config = dict(
    n_layer=16,
    d_model=320,
    n_head=5,
    n_kv_head=1,
    head_dim=64,
    d_mlp=640,
    vocab_size=2082,
    activation='swiglu',
    norm='rmsnorm',
    norm_place='pre',
    norm_eps=1e-06,
    positions='rope',
    rope_base=10000.0,
    rope_fraction=0.25,
    qk_norm=True,
    attn_scale=0.125,
    bias='none',
    tie_embeddings=False,
    parallel_block=False,
    extras=['capped logits'],
    init='uniform',
    init_std_qkv=0.0659,
    init_std_o=0.0116,
    init_std_up=0.0659,
    init_std_down=0.00823,
    optimizer='ademamix',
    lr=0.000563,
    beta1=0.9,
    weight_decay=0.55,
    lr_head=0.0081,
    grad_clip=0.5,
    warmup_steps=274,
    schedule='wsd',
    decay_fraction=0.828,
    decay_shape='pow',
    final_lr_fraction=0.0,
    batch_tokens=65536,
    seq_len=512,
    doc_mask=True,
    train_tokens=387000000,
    steps=5906,
    dataset='wikipedia_en',
)
MLP neurons of a small language model. Each row is named by its layer, matrix (gate and up: input weights) and neuron, and shows model dimensions 32-159. Each number is 128 + 24 x the weight over its row's rms, rounded and kept within 0 to 255. Numbers have three digits each. A neuron's up and down rows have the sign that makes its largest values positive.
A block is one neuron, or neurons of one layer that tend to fire together. After each block is what it responds to, as a language model described it from the Wikipedia text at the highest values.

L13.gate43:136122152088167126115114138128162141159159127158141103145152139158078106144139115111151121128140123134135130109133138159136124169111177116124192113099131155095176151183159105148129137122137138175159140114136084100101131084162135129141150187130096129135129154118103131088087133138130139124120143116148159143155112134159123168158117142117159095170148112136073175144108086119167096090105
L13.up43:143136180114082136101115122094149112126143122131147101154144138095122117146126112071148115120118105138111129120121120115094116093129093142120116137091150147169131076131129117142147100138115161145090149053134114148137149154108111137125116113119137136128116142126124128106091128121144116125085130110141149122149150128117135117084118109115108158093092112164145127132142071098134148106099
L13.gate74:140112133143164164131117114152122086094127141101157117127111127126107133148157142146117135127111126116088122091147095089106155109181167100105121141119129142120139086107128125173176158153116139178130135154090118140121129145119137162129135138106153119137150127112127096133120104129100134132136128162106160121125162116112112078091149120129113109143117159088121138109129135124142092104118
L13.up74:070122174147107115118148135151150170134154129097165101128114118094128140145117135103172113100147117132111129116123163153137173153098167112102108114109174141152124105164151150136099120158165163140146133159149131142140100093057146137094119171116141179147114111129120111148111121134135112103137142136115148170160136148129116119134115116134139119162102127126114126146134108107127084078154
L13.gate96:157115128143079133115093129107124095108136140087139101084075139112138154145152170096118118129157127124128116173128156177141158111149138111083119172135104172124107143132091096109129143101149152142085136097143150115060117163160099113140166120102127136174170074121112164141106112120145105119090109073110143157162099152104131124151135141100135091143143167111115118120129167115140135146145
L13.up96:134098141126118150140145112105096131106135112104078075099130117146135104111125108119157142117158148120128140146122171093101098104109088142127124154128108125154123149125146134101131152142142138126141171105176130150158109168166189152104126128114092162114136138129111103141151160165142107105092129142093113125168113148134169123165119160083117113115112127147123086091123108138151137137150
L13.gate123:132103117142115095119145136106089109131158120118119110121139129135096101136112135176090099127117173096083131123135134093142132138112112138120160112147141133143179139134100160115141116121162131161112105138098169086144137131124151145121102176166146122106169115143115089134133134156137114141126121187111109118130139111139126107115167137107150081083139164128112086145125097162146085147093
L13.up123:147134107113104148114138124088095134119148105102171136121114110161083132133112092135108125133141087123156122114130118167112123077119147141116137210128096136130186167121125172158131108146132119127136121126077150141096152124135101103120139124128163140129140128155101147173105136102095137116132131135150166152153147096138151128138151116114082102129098161113109164130102135150145129098103
L13.gate152:107090144163121098158133138139141079121115114110155101123096167085133116156143117164131130138129093105076136158155110147140150090170156151152104154168119148131155114094110112098118121109168164130102182126083156140102112091107155067103174121161112098136118142135148095090147092113172126110158163118127151112121134146107117122110153126122149102132158108107138137143104115102122122074170
L13.up152:131117088143156126123178112139131106127109121117189129101109140095145091162100152141129142152144103111090124096145155103134169123109122105134138131133144161125124114077166110161178078114093143118113124125095137098162074106120115092089123106128115146110101166091172125105120121143135131144101132134124142105129132134132110120127130139100130138119162093168118126134080084124126141077135
L13.gate287:102104149125133137143128109126114156121151122145142152130106137116110133134117133098152130140138136139119122087148130137193163141093120064117107097118138131109177128104124121179112157105100069121106136150136158147090181137165162129141125138097117127137129136169129149130105170177173120158139129139146152080118112105111145108099121141138102111096144141080114133100121130086162163117086
L13.up287:157111128136101119161125121125137134112140150147157107135127113085107115161117124095114155097121067154134139113110168118091123127117114108133151087112110138147118105121118109114167123165125123126109119121147104139154147108141174144115127117081114097099163140153137090124151174151089129125102150121154135187096080127142172100150147130156139134114140113164130174083071187126116127178112
L13.gate464:181150121123139132145134138120121132153091105164143091182123124157174134114125115121131117144150087144107180092150108114148160148096092149102130150083123135126139101139130107079172121163123131097142179129146134149113118139163134107087138097131106132145147184155159150161152110158102150145194111143129152144111130134099136115147118144079130107141151085133164157129140166134131139138149
L13.up464:127087122120141087121097152141100169175133129147080128106139113152140121154153135098099094152117142120141171110103123103153194105150148156122139113156143131143150106164099154120086119127132080162091149144138179091097126071108116152143123176127109162169111105103106089147107120160122102126166123151140136139144096123142150108084109123107117136142160128095110143114099129149144148135145
L13.gate477:161150166159102136121153112150161094123168099120138130136141107096123106132129179141088164110072129144117131140135097148152135057159094149128101101109126123146098107128100141158100156163141157085130130135127150132126110130101116164176115129124129139142115137137113114121181135159133094112129132168133074123150111119088106162154132114091101115127157160120125113120147162152130107141092
L13.up477:113095117139116147114121138135130137095170139115098152143148122092089133119159190130146084156160124159132150125142110094099110133156091105130120104088160101128139158148137120130106121114136125173111123115145132152116138114095139125123148146086107147140120099130147148178132131090124140150102108076168072138145137089157096148150146121133136130133123101074115088134104125103122149105169
Responds to: The opening == of a wiki section heading after a blank line, as in ==Description==, ==History ==, ==See also==; weaker on scattered mid-sentence word pieces.

L13.gate31:131098123129113116148120121141094082121135115125101119140130206098109100125148133154138088107125132108141148075093134108121124127118123147105140127136104152156120083106166123163121144156111135141114157141094150153096114156098100125116170112103145163080102106141150107115103113111136129093150097134123152117150175145146080109086107074143132151152137159134152131156125150105130147134151
L13.up31:165101122191130117135145137092140123111150156147114165126093155139132109126157134125141142137108145110165135148135084098111141173130115123137131144134176144120134119126143114099132139089095115164101112094144106144157087125134131177123139137114124125132132153112169102135103100137182134125171114133120111149116092099145126150120147110116092117158156100112142082168123192149106164151110
L13.gate119:138140135115124116168125126131101119087122126152141153122122135137141120098135100147161136134153130143107132131144147108118176146127088129146094137153189089148161141091159121140148123161132145108124156115165112157130154112108094201157170137091104151180174123079124130086115156129127124084149125091153111063096160102160175166079163120108124147115114100103169122157155156125124143139146
L13.up119:129102107123128112160143130083121122110172139103161078116130090147145080154176154110156145084146106149134112137112157119149137148168097123103115135135157089133078076125157137117105156108092151098092110148097117125186116097165112120140127117102115099125151124154123142123128069147114128131084112079156154147129152123099106117150094138137138150129111090154100143117160158110134124159133
L13.gate191:098160152128142099106152120092140136132132089110102152101121138198156107108142107158150117136144126138151152120113103148156113135124136114134107127184174138107151130168148098074129111117136157135163111106141141123159113092133146116121096140135148128143165152107154114128166130113172155098150142085124155105167131121160132149124119124111113110159143121081117176111153142080137150117132
L13.up191:160090151160104132140114111121142090128130101164132131106148122136131122110118113163141141142079132148114100105151104140133129155146133149116145119106096179131110055070096104138163149165121112096133186116144161151111105108150082149100150114120136107141077076093090121125118148132126125137119145125119176135156111097165138103132095123106144121151138124154133153110147151094177120187156
L13.gate208:141135086160109092160095129142147153125101093154155155132130140145142130099118078167123173112127070124106091122127085136153143122144105148120115136134162117122116163097117109133138109144138195116109115144133098175119115116128090130162134111070147140140151085143160122109135128133138164126121149138114111066107141128152143114100120078141143153141127123118129145135145081142188114170111
L13.up208:134172105105118153106094133130157111131138116156101149196143080135130112117126128116156147127111109155132179137151125130118135118136091140111109141141169116129123128115132134103148103129172132163111145110101093167120105107149097132147138111123130119170146133088098104147128163081139180158123126099135127057126108122141145173144128108129091107107141142147100104095145127152173092173119
L13.gate458:122126109130109118073077116137144115163137090146107135160127153109141125140099126143097117137108130108115114093160128134158108101147164142124107134146139137095097093110128107148099122106114127093078098112151106154084100114136105181152172156095093143115133108107098156158156127121099145136154118137123141114114123127095094148110133093138092124130130084107059124122119143137119116119163
L13.up458:145145168078120181120108107078149125136111108155092109087154136162094121145102147137160131151114110116110105180130099133126169132124141123117163118137172141139138135140142125137137126148155146128126119123137118129091128160154130166112146161065160095172171134083158142131140123136134112157107154129127077078119130143114105145114147121138122144152142091125128124082168124146161115123113
L13.gate471:142120180098108124114088173148130109132113097126137112157092136150106137157164145135070143146159136161106144125116157163140122128137125132155122107142129113131125120129129087122109127134104105123118154159158117134142098110126115113133122135133099147175144115096111129104145133157143149131175181173153132108082122130129100094124147159156141103108134156112140101100187108113110148150096
L13.up471:170153142137163119117110060109139113132113140140104123122125158105084148109154127132099139148157133158131113166169145075097151123142139105142157107115157120135169104154142140164132163152167116129106161145127112085095158126112103144097122096154119143149086135117133130103156158134151164114137143094162099133125110110166140171169094147133158159125128095139096146150132131131147149145106
L13.gate472:072114121143136112127085152117135106115125109140157093106102142114111146074137120164172111130102172128077103140088152164116143127188130151110113149160174133148136159121119161106144153138126108148112112078126104118066118121085153139156098122163108145135114121100132171110157139146112087120131172134132123140157114132124128162137114112124148083140101169092150118114137123090137172111122
L13.up472:098094106170103159185161120100107124118107103148128123123087136156110147093129138093145110120147142104140136105173141123132088138144145131105116163138114085110123100118129154155143133165155158176121111118119118127111156085111162124142155126145141136126079170139164099134140125169108112164124105178131079117156153085142105088102142128081122113145172074107070146117104097124089123143059
L13.gate627:118116132141085111138150147134151104134119144168123101161151184172114116123142107147113134144109108127133088108145117159135194099132112100121128107119160129143114137139130130148110086119179137135118116104109165166110092116145117149124162097118135103117105104094193109156127132073159125127135188103149151091134126152103116109137137130125154144157118075088123115120136121137140126127108
L13.up627:132117113125136163149192144132108154152115144090139089089083093103135143096148145135106125119107148130103154142156095121123143140112154111125123124143133081139125169139117106162116103132156125168121128125153156079124134124124135140129112154141126122129165141137188135145106147144174123107111146147171127149110128132199142166160115133114157126139068126105096117125202160185131140180133
Responds to: Interior subword pieces of verbs (and some adverbs) just before an inflectional suffix like -ed, -s, -ly, as in ex-ist-ed, previ-ous-ly, resem-bl-es.

L9.gate192:097139104087130138115133108169100100072102111117084136159109101119135158094152180133114137141139147171132137138124126114086137107108132112154126167143161124141115108117162087166153116089132139117130143089157118113177106081120144174140107173131105124145142099123144106078105138114190120188123122136107129129171132096134121131137121129101109154125116127122135087089131130113158106090084
L9.up192:133099142102131090097104141114161093126073091166119126108124126140116168148117145124170139137150122116112133105171119150174124139143126143110177088094118154109129117144118121141144119172117100202113105157128115133128164093153127110110090145163132133139167118173139122109148100091171132148127081099120162128139134153133140125153121137136101115149099118129150089126139146110174133146118
L9.gate500:114089179131115152145141131156140104096134097123119156134163084108095163124174120119153089105163143151165127085111151100124142142135122111147144155110135115128152120145106100112118073105119134082111148110128149122147158108149114081152114076148120156120136174106104097150083132158119131129124146172139120115110113108127099081120127110144116158145158162119122166123114164131153138167077
L9.up500:097143114095150112141146083133152120139105090170142094126107137143117090159150112111119132111113082132104142126157109135156124180091129149170186162119164173177063157115118130145115112150137129136139150101126128111132149081152143103144142175107187113147153118128174107127127109184101104122119153151161098128131161114177161132127089127083111130126103095162125111104142139103077120109146
Responds to: Tokens directly before a bare main verb, such as "not" after did/could/does, infinitive "to", and modals like can, would, will.

L13.gate122:108104109119177143149118119160110144148110116153096138140120151137120084162165136103139149102136130197157117111131130085138120136151131096134130071143093120144090161111110132177148132099103142161129161084125103125102132111174157109127131139145122128109150140138106123149157131103189158130109141170082134108147143156136127122147118155125168116122114146164129101090100105174176139135149
L13.up122:121148124125133127156080083158150156154145139101129073098098111127178138130156112155122103140091138177117145135137147135096102169133148089125150162184093132161110126130175106118115106161135135151095129139159105144085149159136145132162114143108137130176095104153070117156107124155139131093162158150161159098154148162122111122137123119117127080092104080130136123129107130102122096118092
L13.gate130:164091150137152124112130073123109119108110096153108161132152111126136160151130097151160117131114100155094129137133151116127134150127086164139153160133112106128114121099096142136145125106149107074129114104176144117102151135130101131099152103111107132157147172123133120144101095108162124118142164115114078070133138087147085106090119136094093115077128164117125134123076154119180125171088
L13.up130:129166072141119117124150095133146163140134159145174153114187140148131097156137136126138126142123149107127138107171145111086154121130127119117101138179107154126170145143113085160109136130105121120108150139125137168123153138129140101096142119141167123103137123140125113105156114123164110125097149132132144121087131135115110149130128134134091160096097151107150106101104146156146132077121
L13.gate144:114125157137106129154117133132134145155153147088107050106164159120141133134135141151111142134133111139140121154155135107128131127131122121159121132136161173102144076098089146119089099102170125118152145141132112116113171098108115094144113113113137132121145157168133129107149131129106141126129103129136117147129117145159142106140133156125149099167144133117123138150182147125144139169126
L13.up144:125137163103142098114150132147127154107114158126085141130119082111135154107154131132135149085156144096141153142130107157151077104140120137115150125110117134111090093130139119164098079135107142111124099133175143155126146122147145118072137151091111093152147130124119091118078116136147100138110130132122111111141112121120096122110117165166113126121129127085129076122127137145167150123131
L13.gate267:134086099135121099186156105118142163134094098141111106143141128154161156117141150116125118122135118156143142135160112150102102116105145119158134090183123134150129113118127096127112112146173136152135159179160163135110145158155128108093142100136150150085133137148131129120148120191102120164161106158160109127134123101168127088102081104092153099148161075133120095172105122107154090155120
L13.up267:133194168135137126160141148156151147137116107158101122118127115104108167119161075122111109103152144104150177088133091161098121162127104149095110148148114164127150135103100118156167120112190086134093120145166132111115137111110113159116148153111156118140128116107125109098159102111188173135121132149161152110136143093175087133154127136142132125104144156100137155110146139138086134124115
L13.gate269:100087161112146145192121116118138115130147097098080120077155162143109129133147117128119158147151156164136172157122126093132110094088116119106113107129135112119122156122142147104105120082136108111106112114113148152093118107132158146163148131151169172147143138144160131170142161158132156134145150105118086149145099149133113136152160154154142163160121074130106113134095129138116143114137
L13.up269:062165125127128136158115105141115154086154147130114153147125171168156177109139133101138116153136109168151148141155136107127163153153115172129148091091100158114101118129147177112161126085147124131089158142167097131108119134153124153163129120118133139153143108120111138143135151173130122113121115119134140121097114128125175151155137149116123141119087099127115095149136163095101141137109
L13.gate272:166124105139139115123129114145158092116110114129138104151086150141121148165171156142156139084150123094102107183142093130168118090102125132156094133155183126166164161143132095134146118108114178177154124129128103100093130104116175161110150116146099136143192124143107100113146122142143164106124103151157141127101119082169139123153122158146108168145168127086162087141127129112144115166156
L13.up272:097136157132154093185134139097098131150136167126126133134138117160084121126173146134127171166127118131138118123104153142116125121142110176086155158135130098148100143136149127135083145072100101161151111148136131148108113109133151144134121135099116140112128116138121109176110140092129188130129122096111113134149094127134100094144088139111118086131114108134103123104140132144137115092103
L13.gate408:118054178115174110153116140118124113137131140103137126087113105131115135124135123087167160100092112183145164122152104154148110118153155093126144171105138158152112164145129136110148127109155112166097091092133139152152128121171139128153109147131102132089081115117169124149102085110152132163156155144139098134141106120136109122119135127121150120113138116144090094154167114133136126135156
L13.up408:090109192115122117113154122157134093091150134125131089156111111153139120133148124107132117125144144156088110148133111117130132139100151130126138118126187096098117059139106124122117177162120160131104144120148104157115097171098177137157141176125111126149131113109144121117116114147097164119138129156138093112121118125114122139123145138141157129145132154097106125135122106124178165146089
L13.gate463:055146101100164109140122089124141070180137118139137124137161102162120093140116133125155087114154150099132133131133105111099111073092107158139166156080096143136167104127094083147099148148143180118142116135158146118100118087176131127138099096141138144147128111105164115144106128115125098134096175112147118089157095121109117122119123142135122122143135132152102093102085130093120099119081
L13.up463:160134102150123119110114136198144142148119103170103072141114119132118140141109106166106127117148146096118126138153091166121115141108115115136146118153133108150094108092108098152150110084186161148166090101134088147144163136131126111094050108125166119119122111146187110125146130099159138162101150115133090113085093125165183133115135114136116147137106150128112140144137119174147093103114
Responds to: Auxiliaries, modals, infinitive to and contracted 'll/'d/n't that come right before a main verb, e.g. has arranged, must go, tried to establish.

L3.gate284:146126159156135158130125108111076122129081107092147096102124116113154098082129100134165104107139143149102117161154172142108110159189134141116134075164124162103138122129174111115100102152073183155166119161139165158117101097168153144127141118137134108092101100086116093112107121104146157126126184188115106113139134100109074119125140170120143159105145161160129145083111072103129082151108
L3.up284:150154144136142125162101131128162117143144139110133100106137095128132130158127162085083094141130171102151146150092125102109141169119142159087146142128155170119079087120160124142129146152113156092131111182165125076146133109159103095131153129106129149093160165142128143103126113151111094135111109112113149155131120107164156153132124101102132126101125131115113169134137143135115107087154
L3.gate330:112130099124133120156112152138106131116120161116111108093155116124167103106102130124160095149108120150100121113131124117149171128158139136147161131120163107120102129102137113101163193158093141147115143122105081098109116111144127094128098168130113162112144112079167153115109101094144096139096165149104126101145130102129134125108132096118134117140124125133081153075116114137175125124113
L3.up330:147105149142128144160153137120089156103114131139093169161128113157105107129110116122120101135131121135100165135090120129087146127099140117121131145126119112097128147102142102083103150110092158158084093135104157135130133147125097161120090112180153143132150123085162127120119159098161154154124150132127070119084115124148136156101110136147124073136125158162114124097106129164126107133143
L3.gate347:139080091139088167129136121133124119129116132093165138131170124149129127130116126151109153106134120112107106154140119108092126097082116139156143102089111173127091116125106126077140103100126122134124135097164127085154137145141149135117139106131151131096110112125098123095111112118142104133129146098163148151112119112144114107127144161128174141101129118129099158135129107072161110092119
L3.up347:125068115137128104112136085093094108131161166072170115109151131116104119125150162119155139157094104135163103097103089116140114121077110172107107102163152158144119147143117119112160131146119154136139125150088167115095117128132110156109114162123110122117159093150128109131132079150131118143131149117178130129098167151151172110064141163114165147088131159147142097130097155142079141111103
L3.gate556:108145140128154141107109106166120114091154127081138142137140076158095129116115150120180142150130115106159109152133116156160136128113128136123152127130153117128109151147144184185150129106139130123154169103131131151100091105158158109085182165131148126096109147138114101114143117080133132132123138133085146090115110181130133112110132137128116122097115105114079128113155122117111138138121
L3.up556:149156168115125105156140095124114134128119155154112153117118138110160151136186165123096121129118121130124191133146099159172094114142118161119157114113151153144160121164129096127083140104132147147063155111120156102114087183099132147133120113157169097127172164123143145113109142104125123156147158149162117088109121160100124150151147161118150088098102113134098123153152110152134123130131
Responds to: Inner or first pieces of split words, especially "mul" in multi- or simulator, plus jec, tain, ul, br, fec; also the standalone "as".

L3.gate246:124170144145149151139109168114117121162110137114102147118155141106109120098097082130099143101088113095130132079160104129134104139161143105106106136091119116165129075100119109096125099138160092116115151151142179099168111087094109145153142140130157169137138144118108095139140138129142076140097132134102124153083107125148123156116091151110116103144143155119102095093101159144129113103143
L3.up246:134144127153090132129115155162107139166121119138129103131103077085145065082135127177135141147118100138130155128125128110133156109145152104137170152120154179128171121179126117112118145154145119121147085134159072151115162112097116062153172108138107141129155131104128178137124151146139149121147096145147122094134135102135107107152098140116162102096087126094178103149103149116158136105176
L3.gate267:164094140156125139119136142119170127122135137116158125106121120144136120132134123078152146085136121123126115121160097118100136158161126153135116168127169183144122157088113095116192097158131162120131125138122148118135129099123147114157111133140119112163129149117094154136115108106100105062138119148120117115159100177132121158120153113130144086148087100148149157148145150076161109125143
L3.up267:108100122113104128108143149124150165136097161145117100151082097117117136144122127101156114107125078095107104095117147150105142165156116129113122083172161184147148135101124145132118122161101117148134090144098105081164146102138112162120152113134154115096128135141109113153175126167085134138123125086111117113154149163138133161170085119083148135125133161105167112086097112111150158140118
L3.gate553:122134163104135129153106161161128108126135133145147168144148141157101097161137118137162137138161090122126073123131129107140155120153088104149142110161143146139145128085158107127146136180109109088148110135112090119127120110098101144160155115119143126144177159126133121130130131177133157143115070147107120140112088131142144095121117149083139120082133145156152106088138115130110137107129
L3.up553:136116119140135133141125172123151134098052109127132177155107153137119142138120160099145147091159095133100070132121145119132133097087114122171126137098108136143098101126093129136105175109111105160092168116144126130117130146099143134074137123106129138125157131141117098111171136147152131148150121097135128167098151119113097159103138145097115090113131109121176129117113143128137135088152
L3.gate555:109157117114122132123163129152137170145145125112154086162115153146143158107144166118139139117093098126143108109158134149137139133139106131127155149147150131115152101125088133132109096117164095112113097102143111150121135166142079132163114109112111111145151101167173155095152082135098121160101148167089141111164095146128143145121098167080146117099125095117141114143149132116148129152142
L3.up555:115111121160156157100146144101156146120135101146147129113131129144147139097102144078131123138107164143144074161116133151143109142140107087137139154162124127105149130174105118101109118129165121102102095140117134174103127120157136151118134135100075173176150149148135123120132085118140112121114097144116107135115112126164119137135114097096141105175120081156150109138155134079096140116107
Responds to: Opening === or == of Wikipedia section headings at line start, especially a subsection right after a section title (===Discovery, ===Heats), plus some list-item dashes.

L9.gate0:127134088146140120176133143149110130171125132115124151122091161105165099155091117134147141116127187110122143115181142098155123124164122150113097139154150145144148065088163093174083102105094131095127135139166102125118136148171098085157153125150128160129104110103132139093131114131145190141141143155157156057143137128169134159147114140138164106099154086134092132135115142129164139168135
L9.up0:108119141131116140157137147142132111123104134103129175145154103119091116140120097167153163151088148111131128123167134146133182142116149087163131124121145137142117140130098143113110141136146114098120076124157127117156145086127124120078113150157176112132118169099090103158133129084142093132182169112164160120107111127089146155085139121165119153121088098122146129124148143127144117126148
L9.gate7:129092128150139105134153155174124146130104111126120096102122156175101104133122169114097090107160158120129123145124138137140136127134115156108159126154140161134111132111143146146105104162155147109153088196131136124082153099113109143090123163151118170119125106111090077132144068117133109126133093097129124128112118126173088138139133174107175201141113141152120117135103153154172092133157
L9.up7:100145107111145127155115139098135144121124127130132123140124143155125146123104110109104144136114153114137072153137138122111157076104093158120119157085090147145126092140117118130094136118132118121151106126122111127131122128130152117155140117130141170131145162131091102107148102102169122150120127132112119161136158096114094113137145143171150116104117152112150152098095119105147088127105
Responds to: Short opening word pieces that need a continuation to form a word, such as bur(st), ser(ies), rid(ge), sc(ientist), in varied Wikipedia prose.

L9.gate422:133119110161132131100143134136146130151100101169140122123127132140122115135115134114108116135091114123124129096142151165166145169140150133130134106063143138141152166081120105134098093158135120072097145133146143141133109129103099081171138166099141124137183117102142127082142109155091100124192131108166157169098081163144066094122118110112115131131133087129110066132155129069125146107182
L9.up422:146097133125124175123120125136136167144103132132086120125177109121124144129135102125109149117132107135144153082157160104113147111135099159175128102133128154094151162141172128166139117150108143144169131105144150130115141127119124164109161106132172111097157124165126112105134138140136132149165153120085116136092084149102132127120105163125119141129071127142119159124123084163117180101153
L9.gate631:140107131090101151121101112118160107130111157148111122134131151131098119103139142145095113125135074139115082087122091138101148084105131147107104118088129169114119148129093116148145146128125138101149130136130120150130122119140152162113151130148131175119159131084087155139112118125138076159146118073137118103140158110107099077107152134104157126094111154092126158165112153138106100116138
L9.up631:114128157142093138130165186165108110105100113162120151085105129112136100141128114136101131162142113119150134111128147121145135104177135142160136116117117113155117132153090136127174115111133106151117125135107115127137141159126113101120143114119104105120162130137176162159135150099122142130126143141094142143165140109101124121155145135123124156131147135142129126134114094111147111116060
Responds to: Opening == or === of a wiki section heading after a blank line, such as ==Description==, ==Plot==, ===World War I===; weaker on table pipes and word pieces.